python train.py --num_hidden_layers=15 --hidden_size=192 --num_attention_heads=6 --num_key_value_heads=6 --head_dim=32 --intermediate_size=1536 --vocab_size=8192 --hidden_act="silu" --norm="rmsnorm" --norm_place="pre" --norm_eps=1e-06 --positions="rope" --rope_theta=10000.0 --rope_fraction=1.0 --qk_norm=false --attn_scale=0.177 --bias="none" --tie_word_embeddings=false --parallel_block=false --init="normal" --init_std_qkv=0.0436 --init_std_o=0.00796 --init_std_up=0.0436 --init_std_down=0.00282 --optimizer="adamw" --learning_rate=0.00157 --beta1=0.9 --beta2=0.99 --weight_decay=0.092 --lr_head=0.00575 --max_grad_norm=1.0 --warmup_steps=572 --schedule="wsd" --decay_fraction=1.0 --decay_shape="pow" --final_lr_fraction=0.0 --batch_tokens=[16384, 32768, 49152] --max_seq_len=512 --doc_mask=true --train_tokens=365300000 --max_steps=11814 --dataset="wikipedia_en"
MLP neurons of a small language model. Each row is named by its layer, matrix (up: input weights; down: output weights) and neuron, and shows model dimensions 32-127. Each number is 500 + 50 x the weight over its row's rms, rounded and kept within 0 to 999. Numbers have three digits each.
After each neuron's rows, "fires on" lists the tokens most often at its 100 highest values on Wikipedia text that the model never trained on. A number after a token or word is its count.

L9.up1477:438580527424412489518570556525509552521453474449550470526491496512454510430536558524536488491468457468437489434477508477504499389518485466483505317517456519521500530521516451498502538584419522649485447558462478553501513461455424483538495392507528530478470498528528541511521360488509496608
L9.down1477:434522456475403549419436548481535408506570483485523499469464472604428498487477530461562526525497507534472610540575469503482511494436444465510526546503540528476523516576520494516509584470549626532530617562547437429586446521439478415494424516382518482547547547545565441529538529486452518525
fires on: "s" 32, "is" 10, "es" 9, "p" 5, " Council" 4

L12.up807:545539418534410451622579515456404491591510533425554489491529529546564549476488454457636481422556505436498594529520498461534466517545522564393519511548532521473544555464547450522455519525520392552505531463579477485533493445482512448517485542423484531521536465497464449466544524432442609457
L12.down807:501435491467575519443457540548588494410529470596458494523553458465474469456489506567416527629462489534537437504477577505468474481449487456633502498513429469473463468522452547472514469500493644456487486551517560551515527560562558546494558462474541501486452478496524506516470516514490544536
fires on: ":" 20, "\n" 18, " |" 13, "–" 12, "-" 5, ")" 5

L9.up495:545500537460531368462502514433530497456511568453606451387548443528477527411482459614494474537474438505497444407522519523549528494448518492494515553463505472505500488495441519520490550487539490574501522566521548529575546471467525489509465445481497553522428472440470523422503514450505567489
L9.down495:485597355443481501491515551547440486436539475510483541472386512536472513472482533411528477424460434366537449486566517514553454541482532510558573477534481504593550481454482406442551497477465579530500508518532464565501513499491569438462437522519525533498497470544470449479418456587544468547
fires on: " 2" 21, "2" 8, " 0" 7, "na" 6, "1" 6, " 3" 4

L11.up458:528430552391438385456440531507491425506441450550524499438538462575425444516565522405454512574487466501558487501548506502672510499434464599540520563504585503515524412574504490565490507514480477604562475419493468514414597490461543513590542495487509452396526521518529579556481481505509482514
L11.down458:454497464539513520470520480543409452571449440438387474531551478519433468521536404514537480454494505451532455472571557518491587564533473478543417563596466596530497474485407621551512538453527526550433460410446555555522479488572499381498553572463505436480455479560465507491428475594504570565
fires on: " first" 18, " he" 16, " =" 8, "man" 7, "hen" 6, ")" 4

L11.up571:485566510584523455587476537530541380512520508474555450576569524561581630524445570494501493507522550457525447496445494383475514521534513555468510429500456488509553489511507469520475510544455470439529544596410536582497507517552400532405397567473567468510490516507556475496645563553469542473
L11.down571:512551519497422533489612572542488513473498624538504520539446569534542492440437512406473502393486469531568471566488485398358514379551572532536542481526494500499460469457463566463590430462478549434548447499534572379574446512453513566433510454523487471498587535441486556484539493507547567519
fires on: " of" 22, "le" 13, "{" 11, "en" 7, "jo" 6, "har" 4

L11.up1040:494535610551482564417508575492471498490503461516530427556523538493500490441491567462552526476464571440571446447546399517540486510411413443473500590482501489580568481541381476506476662494500517389456415431534508421553416506490514469511541556407500482479422523468532481466553510603475516499
L11.down1040:482459533566539515559525565530554569538497433496443471546460533623480474531584406526555461505603463541511422438523513533458541559486477438455512517334484391533532478395488483463551392494503509478523482513405527450497513448513497502475538441472560382536524418482535601524594529437522497500
fires on: "=" 92, " how" 4

L12.up1040:460458451545500467604566460596483566497492483437466580555374524479468596532419511622481527521627610520590613502527489544449507512643506467546493457602449482612511489472505449575425525466567526503462469512475541470483463517549497535467441511472431498546509534527553508534557458493554502472
L12.down1040:532521583482442518525509499492508405538529428528478554551511390568524492547484603506483508463427420581465502466489439449576452560474505533467381510512438575497409547515490558439432418477483462473506444453612509524461359528471536563510524520514508527477563583439463523464475545449486442496
fires on: "  " 38, " over" 19, " Sim" 7, "av" 5, " William" 4

L12.up467:567533497464521432461534481571498514516463510408464435530455606523434518619492505582514516534651595513542494462600559484484447459552507475504480486522456455574518432465469490487458466595516547451541508498489533471451466676479517606458373519501556503581497522525491463440550490536502503476
L12.down467:507443613536385503499502508490500445633479493600495581575523465539537548408488548385448511461530541506406483426464444546533581509504583490574577505430481582538466541562521600505472450481489466528493483531543496485496440482486543576513542581532482492521551561418528543520440558405487470452
fires on: "  " 82, "|" 7, " over" 4

L2.up496:486397487507476476536512469536548566455458520432413499503532478509497540480515605494461464531438604520479541490538459558524501516455530461517477467477546487461546540536488497521538634464548491374498544516373554469479468530437408560645458520481510453497501480607572497443490570481488514518
L2.down496:632571565632561527499505439451476447462482538540506532515467481503508543529478541505420527568555447485500498481546611499472501432578519530505545461403478557492523503610486387424504554384558524480493403453492571538440408579485536537526518446540487517569543460466498461533440458562442524526
fires on: "ng" 61, "ong" 10, "." 8, "g" 5

L9.up1501:532532495613512483505516460431479521484588503457551476452462549573552590504425383544460428624495489554522527506570457537503538511576653519476437493543512503538561472408556521524483476536579424539555515552542506470492469513453587542490501476494479429486494476442528521552521473502471551437
L9.down1501:409504464483503453470501534513460598501452481547476574461488506570421557422551444494407490526489448431524526487526552525437532434533538414519517512516498490501497482467506534404425480476576535580524484383422557522463528505529544455498570491437501467504528522431490534489476507492446535418
fires on: " |" 35, ":" 15, " with" 7, "of" 5, "." 5, " for" 4

L11.up867:446472554477466519528396455486483476501549473462510433456525482487581447576424459519499552581549509471488438526532524456575497524506444533523499513509448509505501416456480494504469472382408426538538492459444478493451517463569576453489467483496472443480486466579451511491500502524511474462
L11.down867:496478467428487500477591491600480510514470541505456476548446549423549503472489497495559566439454599540644502524518464480529496489566459459421504577568432425559509406459479537457478553578510577476425442466431539493440458447549555433464518437458609456508447559524483558570521444608574491477
fires on: " =" 21, "hen" 10, "ici" 7, "ec" 6, " ac" 5, " not" 4

L2.up179:407573518471564416428485472457540447492568544551614460419499462485544468445597477515479497589507443445485544428499504501475574444527478483508526574513536487530502566428539489375480519439434520404536485474538490432518545528528463464455469429530496470551519475513588516536526463480508500503
L2.down179:528503507459479508503445572536441521450529505445502456608489469535547462515467502449524394502544474519682433511473444534432487543519593474471528532498507506439498522511426541472547479532565481491499508468447487491589463498541631534459491503477453448606513560500503491502398443522419477450
fires on: " Fre" 18, " Cont" 13, " sat" 7, "03" 5, " Alb" 5, " Sat" 5

L9.up716:453375553517477512460496465488457353506555588551555455508442514494449463536470472442500574554523540490539579353490607465422554432486597632491491532494420493526461555479534510553496495464555480501524418499490346520501511403544564560490556490456511481497442480390506486477563565479496505601
L9.down716:456521441403584537556392545522424558439582498525499505439526495521522479446557506449436518475482477544506485534594485548495438490507529475417573485612527417472437495432478487490478460477551562398540463571504467494483533356569490427479548589487558477532410458422431517480439554514515374463
fires on: "ing" 33, "d" 8, "is" 7, "ed" 7, " Di" 6, "s" 5

L11.up942:528464585535469526544539379498482497482507487508465535473463513413498564474518460542510450499466506411523538445500558434538597409441481529533495521481553516474510381631438507517500394549484411569587499519500555462668605516499439566464445504480529472535546501574484517478482430510508463559
L11.down942:512513438491438525533467498462419526367541464536488523426486494520381520510521498563521515507570505374501515522480459511549538499483519532596512475475460529454443395550453483396505516545454564523484513461538531443472533491479510544460620551546421507530525480470453533525480567488457526592
fires on: "f" 27, "ten" 12, " rev" 8, " Rev" 6, " David" 6, " Dev" 5

L2.up372:557516529438474508568470509496494441478491505530595579502402441557421505504496469467501473466503460443445636495441548491465562386526486534515575424476405506508567479584580453343524492533481603530488425505550485507507431541498460463488556532440541465532486461549489426514465497565501499448
L2.down372:569522475500503485465535579436541523403480453436537498551394535512482454481506537527527331459434524533526487396537438480478528596504570468520500452422461568492423518435515481437515460419521431484519508531576487500497581429497514483541440545510423440453489545484556486557601528520516435426
fires on: "44" 11, " 48" 11, "49" 10, "48" 9, " 47" 8, " 46" 7

L2.up985:507584461461564548570611517417512511440439526455408541501578503467487528462524490577494480500453668529414523468534459508571482474525419530491439416519614503526517611496502594471492448580539512482497512527460491535485516538438518637430514480528438460544480530479515489555466496422465488568
L2.down985:538607557508477475433510457479568495561559562477459476530504488558551500505497446529440536569561421488566503509501512548357454362506603512489547501481477541437527508535524500563558558523548496378450430499528567511577467600504506496499481507466542536514491489469507459531437488415554607538
fires on: "ic" 32, "id" 12, " following" 10, " circ" 6, "ast" 5

L11.up940:406495485520434533562461495533573543490500521638471575529464446475423596585448489577450423515547528513451477547529541568498500444529483493553495544553428488532452399481484551450467479547561424482575549490600449476569415475396496544575476440501502519479551482432516516511504474588523584554
L11.down940:582467490459461465503472506428398483479461555584493501491496579531436469498552487551461559530519530493414600466492522569465444507518472465544497518496587455517445455525514444536434537433462489585545527391570488500543489524531460532527619476548482520507495548623487506503552509519432465522
fires on: "ts" 13, "s" 11, "ed" 9, " p" 9, " med" 7, "hes" 6

L11.up728:548466602423540371506492463452524565491498572518547437500465531468473524393543494435421523509455585510571470553566528485564491480536579575504470503490542502442538418539585524513512492428435444401467457532539515370534662465607526467455565474471518473454505530604437516475593442574488466503
L11.down728:493552513481511490504507458540443622537428451449453465528568474598435509524583448495540513489524557560562488537501492494510576505524425549469463542444455589513521451499463585465588475569486566396524426486502558416477472440456499499481620473519459469469587432546495606517506523553560589483
fires on: "–" 73, "ten" 7

L9.up101:443495478435508475584427528526481489505500468414600576502469479487573434497543474417501397473491561497531482470510520525521543483460506488511502473500590498510542527608579477498552488514532521569478457505582446563494534425574447455507453434404515437455519489526506555602454379603534476597
L9.down101:487526586542477516379563488586538505498480497441523473436436520508401436469486527509523510506430465511475471478528566463499461470466480516428454512524540457398535487524462521506423510451509519434508493457476427450542581447516511486541483579516616549543464437433591532448502481561490381540
fires on: "is" 15, "or" 14, "on" 6, "d" 6, "t" 6, "us" 5

L9.up1273:480397475460445456522419528432547390533365462481520495478531492548476583403482504340467475545524511456559522495466474504357495483557546541510451488536459498514530466437486442546501488507499440476461407539507465546529532551533535527454561434414563501465537519544614485467518481507475530500
L9.down1273:518553531494513516544443470498335511511541446431530522484495525522415462440516483515442455412431523533406554539521513518419543479500541468502562547465524560429490524578465443546527500535574523497394522519473447609468492457568458519471549612530505459589530534446442580451353449540485373498
fires on: " Di" 28, "is" 22, " di" 7, "us" 6, "yl" 4, "ic" 4

L2.up1028:532563499558430463523514386495527488516517503501529524583484485453531590545479469531462493597553413460411570591427488547424470467539476584550474507471425520547505540554574475404492419505413558490597515491517481602548462498483481481415507509425559482516507486421501456506522427486477475433
L2.down1028:497546480556475487515487543496414574453562479442552484491399575514500521467555440511561406456462569534599459441417461551532532526476583577558481562471464523479460471417607508401496591547517454472521488530504528526461554398568553515500428552494451402579538532491438529549560513441520485481
fires on: " 62" 15, " 42" 11, " 52" 9, " 46" 8, "6" 8, " 47" 6

L2.up310:488543479504541516414544634526471560523602475489456402477405479590601434496453447524516540463480522483503402537478465427466488473448477406476455500523573520403479499506486458532507512497601529488552529380545537494519505411511441458571511448497551554510502479517476452395454467414486507514
L2.down310:418418510413514533544475475522511415556464483526433530453542437519484507562556622451495555522419488522458460507467519537484549576530504482534399541463485549497499599581406490578502476426540482628471600514522461490519410499451537500522489475498573531566485465520487496490496459519492572544
fires on: "^" 16, "isi" 12, " Ass" 11, " Cons" 5, "ا" 5, " Reg" 5

L11.up839:617434565492585502595526381605553380502534483449506443504463500415424596362486506470512369496490538529491495497469415518547469503498546529519485457467534506467468467512569512514547482472406437493533527494429450478485536461526568442371558498497499403424527459515451563564465523521499484501
L11.down839:509523496509571652512434497496401484453488514498502467409530546424421418453485513441489505528570517573575471500465456487473508525424474619503625500552451534538513472446487443471638436490475602497430437503494485516539519475518508463504530467464416540523470449517543577443407421472539572506
fires on: " 2025" 17, "–" 11, " Website" 6, "erve" 6, " 2024" 5, " improve" 5

L12.up661:455509598445521543517512484510480472475483462414500384478455491543522514581489506439519479470451570496434401519540469493568416502483412501465645516463432529438644514494481535488412492484551522486413472559586489518488536545465540429489504481555545510562552466508527522532526507490427503640
L12.down661:522576436567519446561487507529626458427489593473523500548548521543485524578464524459514470511512500532516473498444475423452543469490490480467458434472514445482467426596471426493575555472427439505507498405534451503440488479405486512458509550460551514608503459573473526438420500404592499446
fires on: "s" 31, "ments" 15, "ment" 11, "es" 5, "ations" 4

L2.up1395:437506433547531539413560457450493573514550533553424490464581530528577447441485415549487522407437616494493418458506486458509537539508526449445441500547512483469491505510469457598500584433487479509419509586505477541412555573540516497495498469468522513515539554484508457527523480461491510543
L2.down1395:475424639507494557561452527541493478620487561582443436580548375496550522553559489462422601533468486341528515565553510505532530505553452462578441568492514516576463484513467479529501560524469454553458449489506483420527446543458466511546524488576577533521495441527502575544460484565527534577
fires on: "ou" 16, "r" 15, " prom" 8, "erc" 7, "iate" 5, "ye" 5

L11.up638:484544390482500537530419543541495486517453597483447530538491428449492628550420596619539480529572501520560507499546433454483487549417503488488444467525520505548502396411504459394486462533558476566526498529429469513532486443419449519558485520497534404471577556522419536431461477485466521513
L11.down638:545461476512406500498519448512467533483435545566524427492523460431477439538523497486487457488512490509417583470523507529561411563497523523543481553411553482504445467535496395471449558489425520539505493387513499587494456448460502548496518528562584492508530435524550430492483549450493462531
fires on: "s" 27, " African" 9, "p" 8, "ts" 6, " were" 6

L12.up544:478535567404559580497504532508491421494532440406500321562472466529523531523470484381538459523432530525428431534503448501565468526509434498526612533451478583565664522467555502514458480439583545470441449513604548428501513501471541501502519488599551516484530480501532549559511533483454510606
L12.down544:532506433553502474544485458523596510450434555452556560493534480526486482551492538513513525511499486527598486489440515417486515529498507539466480459472525456468478470584474467505561540493472442524451480469509486554480470456438507507455535562445497497571501485538497461450438480435508504424
fires on: "s" 30, "e" 8, "ments" 7, "es" 7, "er" 5

L2.up1416:408467476596553468503437561467537529516553566525536506595531526491515529487468535417512465527519489485593572463523514521474431436493498495448553497443496486475529515560486480498481428536562502530483479505508607397469557452541364434459481529553515504559528458549437423428426529517488517425
L2.down1416:470478555629449503481474550508536465669555536543478570478530518457500455466506576418524508410465516595426592512576522509453529455454521475612522475484502559467553563434453498513552465423384506569389512528558402460503472483441566503465485470440479475420508453552508540502437513566438557544
fires on: " population" 14, "18" 12, "ا" 11, " gu" 8, " States" 8, " years" 7

L12.up232:467593477392498459527540562531501504457507549488504471524485503423412562525458412602486447520511599531602501496515532546522421524505503441499470521558442480598484449444454507493490544460489445606461489515488545524635466558509488443437374513506478465543541515455501475451526469637485476494
L12.down232:521458600604486514507535458462469455565531450522473608561448482573569497469455553503490528496513400494469635508466377403552558588542560441522542479388535553481453502512577507513437400568546495444573496463447486462460454470437548562580580537538510531470387485471501522459523553404555505447
fires on: "  " 36, " Total" 6, " over" 6, " Lar" 5, " Je" 4, " visit" 4

L2.up601:459541470499596543521502496404462528520444519547324542523582473523526553470448418531492557468519440536442544539459481512553480577547519443492532536516435506500497539525535480487529562471502512457527603511478550559548554489472445478515450496557553527575456488509445458491501477429495497547
L2.down601:506502584543487508566544492487683505503519484449463492444500467438496435544484528465483614504453461575599558495550494588559573481547492506398460494557452519472588495505560581387471512472488504528567492537497503514511494606480550496470456478469546544446565411499443501589455498402517593445
fires on: "–" 100

L9.up1492:562475516506511438474447471526423446528540495499520554575520473565452519489470442547480565464442439468610397463488492484545453382529541581488475474507566526594521498549590534502498486350550532554477403453461538584607570489590449442500481468471523471466467583440500483512427386507499528613
L9.down1492:535587536508450442468469536539438583436564452493455516436445510443516417518557470491503501433511515408504533630597550499552585494470448498521550439524535415516513438494407492442558445518473553570505651560488467510519571494498495443566505578564584536481520481559535608447413515550404508556
fires on: "at" 16, " 0" 14, "ss" 8, "els" 6, "2" 5, "ns" 4

L2.up1346:477575522505500506419338548474505492527620473486533484471460533575482483463513543627543465503445470483551451420550546390402523499447505521481489438508547476463460490381465523506509470527520442488532536512635448432503462462532521461506599445483463516495512542474570455476530615476524527548
L2.down1346:399486483462504487538452448525372514553527442491518604502546528587506513520516635512604506475550422495389518449456414509446480534480507463493562493489537379486534508450457562589513430518446500499514578434505563430540467447456548499549506519470529561554441406529514500394554562523476457556
fires on: "tar" 14, "isi" 10, "ced" 9, " Mar" 8, " Ass" 7, " Rev" 6

L11.up140:524483531487534425463443535518578557436501437518537467553586467558519489572477495423485520496655555524613496525509448417531531437547467531484474393495454496400540554470619455392518656471532491454508547471537467441468569534570403533486582484548463564391503509549395505441584448516508451544
L11.down140:483513586516533458516466515525518575526491484463429447523503529576443478522589418437518436490543569589504526632556585486514458463511460437454545526496538416516473574561454493512501442491475453422439483493599554421561539398521534543463534482576500523513533536527529512460521515533624511439
fires on: "–" 54, " Bun" 4

L9.up306:530518504503448510525453569424450461557579522559504418615485478467509389526487491501539518506473509481547548448437454455475543479518477526492449477512499495528492468465515500528499515481518401444476491586460360467513487472538439397506542404486599472440531488454384460493442447603464470561
L9.down306:486571551440523580539489490515572547595510491489485410390472511500445437446470415564568496418561465518507469472574462520460561433532511439412477537563570496482446470507510551457599440500529557428413460493510452442482533454518502439578588550496517465483512504435530563432484551533461360520
fires on: " +" 29, " −" 20, " 1" 12, " 4" 6, "itar" 4, " 2" 4

L11.up314:525481622494466457500499419495472427524425500556561457459599505465456533578473545552502481585533374498506504585427591458530498496582442523541527484523466487483437512530539586474515504577366510520481426509508542531490553478508482543462390551463582520521489482439595515554539450485521540503
L11.down314:503535424526528573517494487508481470443585574445489538567488548525499523525451442498456603422439422445549476504462469493425580521551490588431453529555397403462495450505504588482448562413454479474594432402513599449525527516541504464468490476535472614521452629472384455542494471586477517455
fires on: "\"" 28, "{" 11, "en" 5, "^" 4, "l" 4, "mp" 4

L2.up21:533511545462497522486493468451536635506549471524570421483394431412463496478433535485576527520514424450537472608486442585553478472585503486475520502517478482455517485501441550507492604522563423477545550475520528467432446453497470480490435413474487505544428486494551526486520519491502505598
L2.down21:511461502479414473462484521477452460366440481498422496445485565483540558524522530450520488508424500509561522489578503493452532490548526482440444534400469479436543435560558504428455461500561485464499590504492502520575567549540493495437496491412514422553547508509460444453506479536420447429
fires on: "pe" 19, " st" 18, " al" 8, " pal" 6, " Preceded" 6

L2.up1157:518484529575485445533511617512489474498440499514471541481623442550468627422404544550472515472519491501487536470466540542407466538458445563522492453470527503497479656558576451476495489568464517492512633487486590420560538495486429529526524481644491534573430431583479543454496522486496522541
L2.down1157:524601446588461496594556474450551542597556473510465525464549475481422517611460491497464532457556486595499549478536450498489535495436519522444499413496474448412525507510532475455509559430515537419522387493504531493463508613482558471468516448461525510444536448450499495546542480396543570479
fires on: " off" 23, " side" 17, " mm" 11, " single" 7, "round" 6

L12.up991:466493495507445549492471584393452499547418458520560473510429536515506392536520537425566518485474448459478600412504588616491548563453521570457509471558522528533448525544538464599464418519525547411510432498457519449493481521462484537471496483612468490463427515516554459535554579625462622429
L12.down991:520509470457558425561481467535526471409469524502488538495533449540518551515511440497449512562527509552450391565482504389486508402519421451389536432538440479477482522535432560523581542494460536544560499488564463455424539489472521471469538516442527494572486501516485546439468472448557606496
fires on: " of" 34, " as" 27, " As" 7, " that" 7, " and" 7, "As" 4

L9.up490:556608534551492413552549541514480507555537412427558471485466581430548445537455561500465472579531522507509481480442418546496479512383526455452496471512575500522531534623439552452529458449536538500530554470582469537481488487448579616420458576519562478445469503539490516470458634517493509546
L9.down490:540410542492520526516582550505528435524445645469555524586480488489492558579485585459531504562512540555519422512569522509476535513461533519479432525526511408508484456436580530407439460383499465502526420530462457461553539510444550507548585455540439599510544447443525397482396488510552541492
fires on: "r" 45, "d" 10, " can" 4, "b" 4

L12.up595:471541525512542569483580513504457509496501506549512579526562507425558569454428474557525417534320456526448550595409463487486556545458500563450446469495436515389512512519524461560479525552504503414493524530529529479568524487451580548453541616487593531466596461515516474489503437504520463507
L12.down595:456480475465471533488502502516542490499478447479480485417431497579445459521537472429478566435532504472536511520494426499546412454535502419529572497564517492565498528396545668394537520516535544518534467433470519484467500509582474417511453435393454507545543628497505512548477574532471449480
fires on: " him" 25, "-" 16, " age" 6, " \"" 6, "9" 4

L9.up845:505550510501498475557560493528552615498555446483489606469601525390443539517460597388499480508513492470462416473411490527492575464445476507468508434526554487503437426452521466503470492461560609459531511504519509532520480464574501639460558524554511485461472539459421423524477520511511491548
L9.down845:463508515562495568592517475531586423544604610446554535542497508531520521499441573477579522502418538496564527512602452405532537506455537534445504577489531426434428521441531564393442580469502456497515487585482445524497473557453479463510510473457467572616596462534532519552475475507470566477
fires on: "r" 33, "g" 12, "day" 9, " held" 8, "vi" 4

L2.up281:549472430645477388500495542518522614490543582501499468523605473568593554458544466520479530525455573493513525588475524537473482516417502405533496556464497504459496499514518507635494449403525487481478633518447472404528419491472456524508513568490440492472505455455506579414544526434479529471
L2.down281:504525455518597504578383439472504512547560517482458523456560538432508553521480508452485584508563600449410448476435558446444463564511529547485488521497546564492585531560438401557512614554540553577522483479517515574436414447454530558412510425511435547589556496576467534496439556414541474523
fires on: " an" 76, " million" 16, " Avenue" 5

L2.up759:538430602366467528576554489454531514478471500526480501535447534354578582553522567488507468484570503495454472491554409547395494499507506541505495465490531481514469622520480497456468552577436469523487569573420542512434539505489524520477467460654492523592437469546436479523477497522498513561
L2.down759:596551471506442440581520505458461515514517540483499503485477510483486531520528398564425477508515398535382557538530540570515519467501505509442483434455442507485522550544548502397469457405501511398523479534417490553486612649595503457453503423510547421536537527409548484601430519468491498462
fires on: " side" 15, " i" 12, " of" 9, " Got" 8, " U" 8, " single" 6

L2.up1037:575454556473518503539481557449442568517547547478433526534508547507519527533531510462598592471459515497490478526498551549542541480487544474489524519513562514456423483642445476479518603540460490522439596455433599514510490561442405570464452531431504481494489523531422501484474470406494483529
L2.down1037:546511474427557502447597483462542453493503493503455511388498465435440509579405505450445571533476513530456582511536477478498527421564506590536397487452441504500531472539631498419481463511487565490648500584530432528493524624462514526488486455492503584426510551521412562505478570490496548453
fires on: "–" 97

L9.up514:516478446586525472497496502396496554517472546484534516523365432439474501383504558537504628412542422574514465468553448399478546527557465475528571482516531470491496494572494481480522574588393455528524557484531487588507527489445471464514452466515543545580476523522606480552438491455524506573
L9.down514:499527453405470570519462614523438491461515481527418499581475526508442509499433501479512489478502572524515518497526517464578403498415536493608527540400384481565540522404541500438558503504542485588531526579534540495494445489427565488525441543509484428520533542478547422549502515491500526506
fires on: "-" 20, "=" 10, "th" 7, "f" 7, "le" 6

L9.up39:423513517458479471501486519461484311537505464519563500459478520427561487407520531519464487482428524506534412470571562494424547492478551458490458558485463513505487521561509478479512506498533547582489501562531486606556468470580446538470460460482554468514476538506500460531467565511479511634
L9.down39:494486422429567534501504487582540465473488559522476437572493575498524487462528524579543492526476476502549459561484536496504553513488484440469429540574552477460468486449530508453513527465497524469464495614472432431468558447514521468459539571513578430569449497489463473541485442545514411524
fires on: "d" 42, "s" 38, "ed" 11

L12.up774:525612481417513436578504596634477530530520478428446580529448550609420606658503417518468451507615593473592514559531514503474492552599499469474463486620541449502472499441445444529433542430522561541464499525475521455433422571418579560503436472523504450552448552519513479456552486546515525513
L12.down774:521447596567332490484515480530429435520428407552542523550513392475551511481476612527502486448461495557402506433480470463558538508496528471593494496494465554529444601522521572511449445487498468449515492470490485470457457491484536530532494593553468517472549573497479526453519529427467402501
fires on: "  " 75, " over" 5, " |" 5, "rou" 4, " Ah" 4

L12.up476:496361538531444525471474514471534485555584465451489504477411504501425545484481459516534499568623553491436594464437479548419545486453478544522536468488484532446565493495553540519525533465501530496539453445495544576602479392457448594437481414542550526484522526506624487593496479545464471514
L12.down476:565549544448543475459450526539411450461423540502586568534556442482530443503532511562541532522415484500509488487494556470514485449478530534387524523497521514497559583501399437450422499522483415500475530580555520488485480509560505547467474458440451555515450530598439565498550495491473467504
fires on: ":" 59, "ent" 8, " $" 5, " pal" 4

L9.up806:570493419559402568456531499543498590530503415477588493463547484495545518508581489454507515547543438527573487571508445480567481466523602527490494472465528528507513417586461548501490557341480591534465505448595497555465433528528545591452502509524550457447510511541513495519546526562509500457
L9.down806:550430525518467575512557499562531517482525538452447520582480472478472524553476540488511454426468583479569573531559471408562554546469487481517506507347463484491488485500566530545532437419437414501460444523463464545541532513448522535517529438587509592534536445457543590524392477497516614502
fires on: "r" 50, " Tar" 4

L2.up852:436480530408559501581629585415473530476505556462473525466573541454509480590515533604402478487496544543508425382492517502451493505450512600517480502526597489498448528494514536539513406482488555493507547500400497514546580554513459582526525501472503531382536480511568472531541510493516500438
L2.down852:505467488437582524447548478474447436559462496523525534561463468565551512552451519507412470504565518531478495507454546558505565417506462517492593445511515474433492527469485499597552496547473487379498334523495505616423457494535504571516534497449570546517464498526416455449538474556505524508
fires on: " Ma" 27, "yn" 13, " Home" 8, " SM" 7, " In" 7

L9.up515:377456511419425633569458470578542426510458470537559502476479399490504499413439538473574553540515559442549586460485491528456495471477589631509491480479516522497430527472450532505482528463500513459457416469504496487504513514483555574484459445407429419489437529558520510441523550538538463534
L9.down515:505418497480532646528490435503424470483493529512576433405456541434499538571553551515470498498542542619480468564508507508477527520447496506584507446536565562440451469535499531621505424492544526388448457531514475560495567436560489523473472508613531576519464451473455542443496489456563504513
fires on: "s" 23, "ing" 10, " West" 5, " takes" 4, "d" 4, " G" 4

L11.up1120:499451450537495606401429523546538612514508500474569489469462471537504489571497450447540586430414543521577397449553496515544426493493499434500533534473466500579511507539437470501518499439442479463470294467557457491501531572456585514470486495523493564507465500470456562438491524549444465523
L11.down1120:468436548465460460495555459494578502634530458473463487481416419522448445522629469472593483497468391564443477417493506497546409587482425373468544511433514423537496585455453545456479521569572481533426488561448484413428422457577513589564460525485568446510460451463555573497540603508563433453
fires on: "=" 68, " =" 11, " place" 5

L9.up1279:510559396464530532610457561515530459512417512523576517580460415584453524409478569412428538533532491490527475472516434462486536460537572535480509335512533486519520411517550470488489498404427469464414344557469440515557554486489526469476533485457536432409539528515500474556496412471504516453
L9.down1279:550560470415436563505429558583315491520488392457469589459559485521410487461503547491501536453515631556447512556615523516542592464490466455491633612440489498368500465583447483562463555530566500438465553515524521618547485526508520514489582497526497458569489498496556609445500474552439531473
fires on: "is" 36, "us" 7, "k" 5, "r" 4

L9.up723:525460478489497466525405645522494458508568524500611531584524499544532423456591497506603431524491530451569512435472495488473556446457575513444468385494528499556520541507480491467505549445412451561449498574475475525495470431479436603476454493438527491449477468468503439452527362574482495478
L9.down723:456553521400504567473485473556460486525584434537522533473477445530458485480453592509589553515471503493469413513646455518464569406466520438458570625586589503434516493507513486494540490438513512382503459494503539502617490450519545455520500494504600513569503454458570514495549490581520433599
fires on: "s" 34, " +" 13, "is" 9, " −" 7, "n" 6, "us" 5

L11.up828:495439529541517534442442468510455591485437499477644475475574488465501484601455502542488491538491440530581468500498533494617518582438487528532522525557501514542473441473512551525506598483480530444534348566513464483500512491491490556512428472456517534508519511466572574423447427580528459532
L11.down828:484441438456421557447482480521616509491523470464477482580470532495529567551537515459497526436514403475520537507502554497470482532561468467341466528491443376540526481462503580453422578532498467517448376455387496501476441460509503514541544530521543533533441512432461396468553609566539412466
fires on: "y" 16, "^" 13, "al" 6, "ys" 5, "ca" 5, "l" 5

L11.up141:465576607498429548390460472430459510466506537594567480566544423487439468463499506624484590493505526435461468484542513518518468451476475489486472542519507512628555527503434582484494480491465504492498443447560548596422463518526521426580433544435527562504549523528454534506591537515449507514
L11.down141:457453409512532485515506519494519531596521475421538462516494484532489444462541464593596469425512463481486477416521416530485518552525511516493462491393458480448447480374579565478517490465523532494323518550467535469413521414553434513432507451535538457482625578447497498597524528480580471504
fires on: "=" 48, " |" 6, "ay" 4, "ho" 4

L2.up599:478515538488481482493505499555468501531437576516398462472468459479539569532486540543445460510527586554511449538488461531465532459422466453526486554474532500455458514523540506523503451411554508512424497516549490474576519467487449481512526533537524514484520494587512571500540443498496474462
L2.down599:430572482533640498546446395504526562524475519490508490452519523442473473502521468460393465549494478565513547505447499500417488519508479576382409538593484567510583494457417452533506550524496516502526440470484450588515453515445495496444549401438478485500538378502574468532396467486513517464
fires on: " an" 16, " million" 15, " touchdown" 12, " Cup" 11, " his" 9, " yards" 8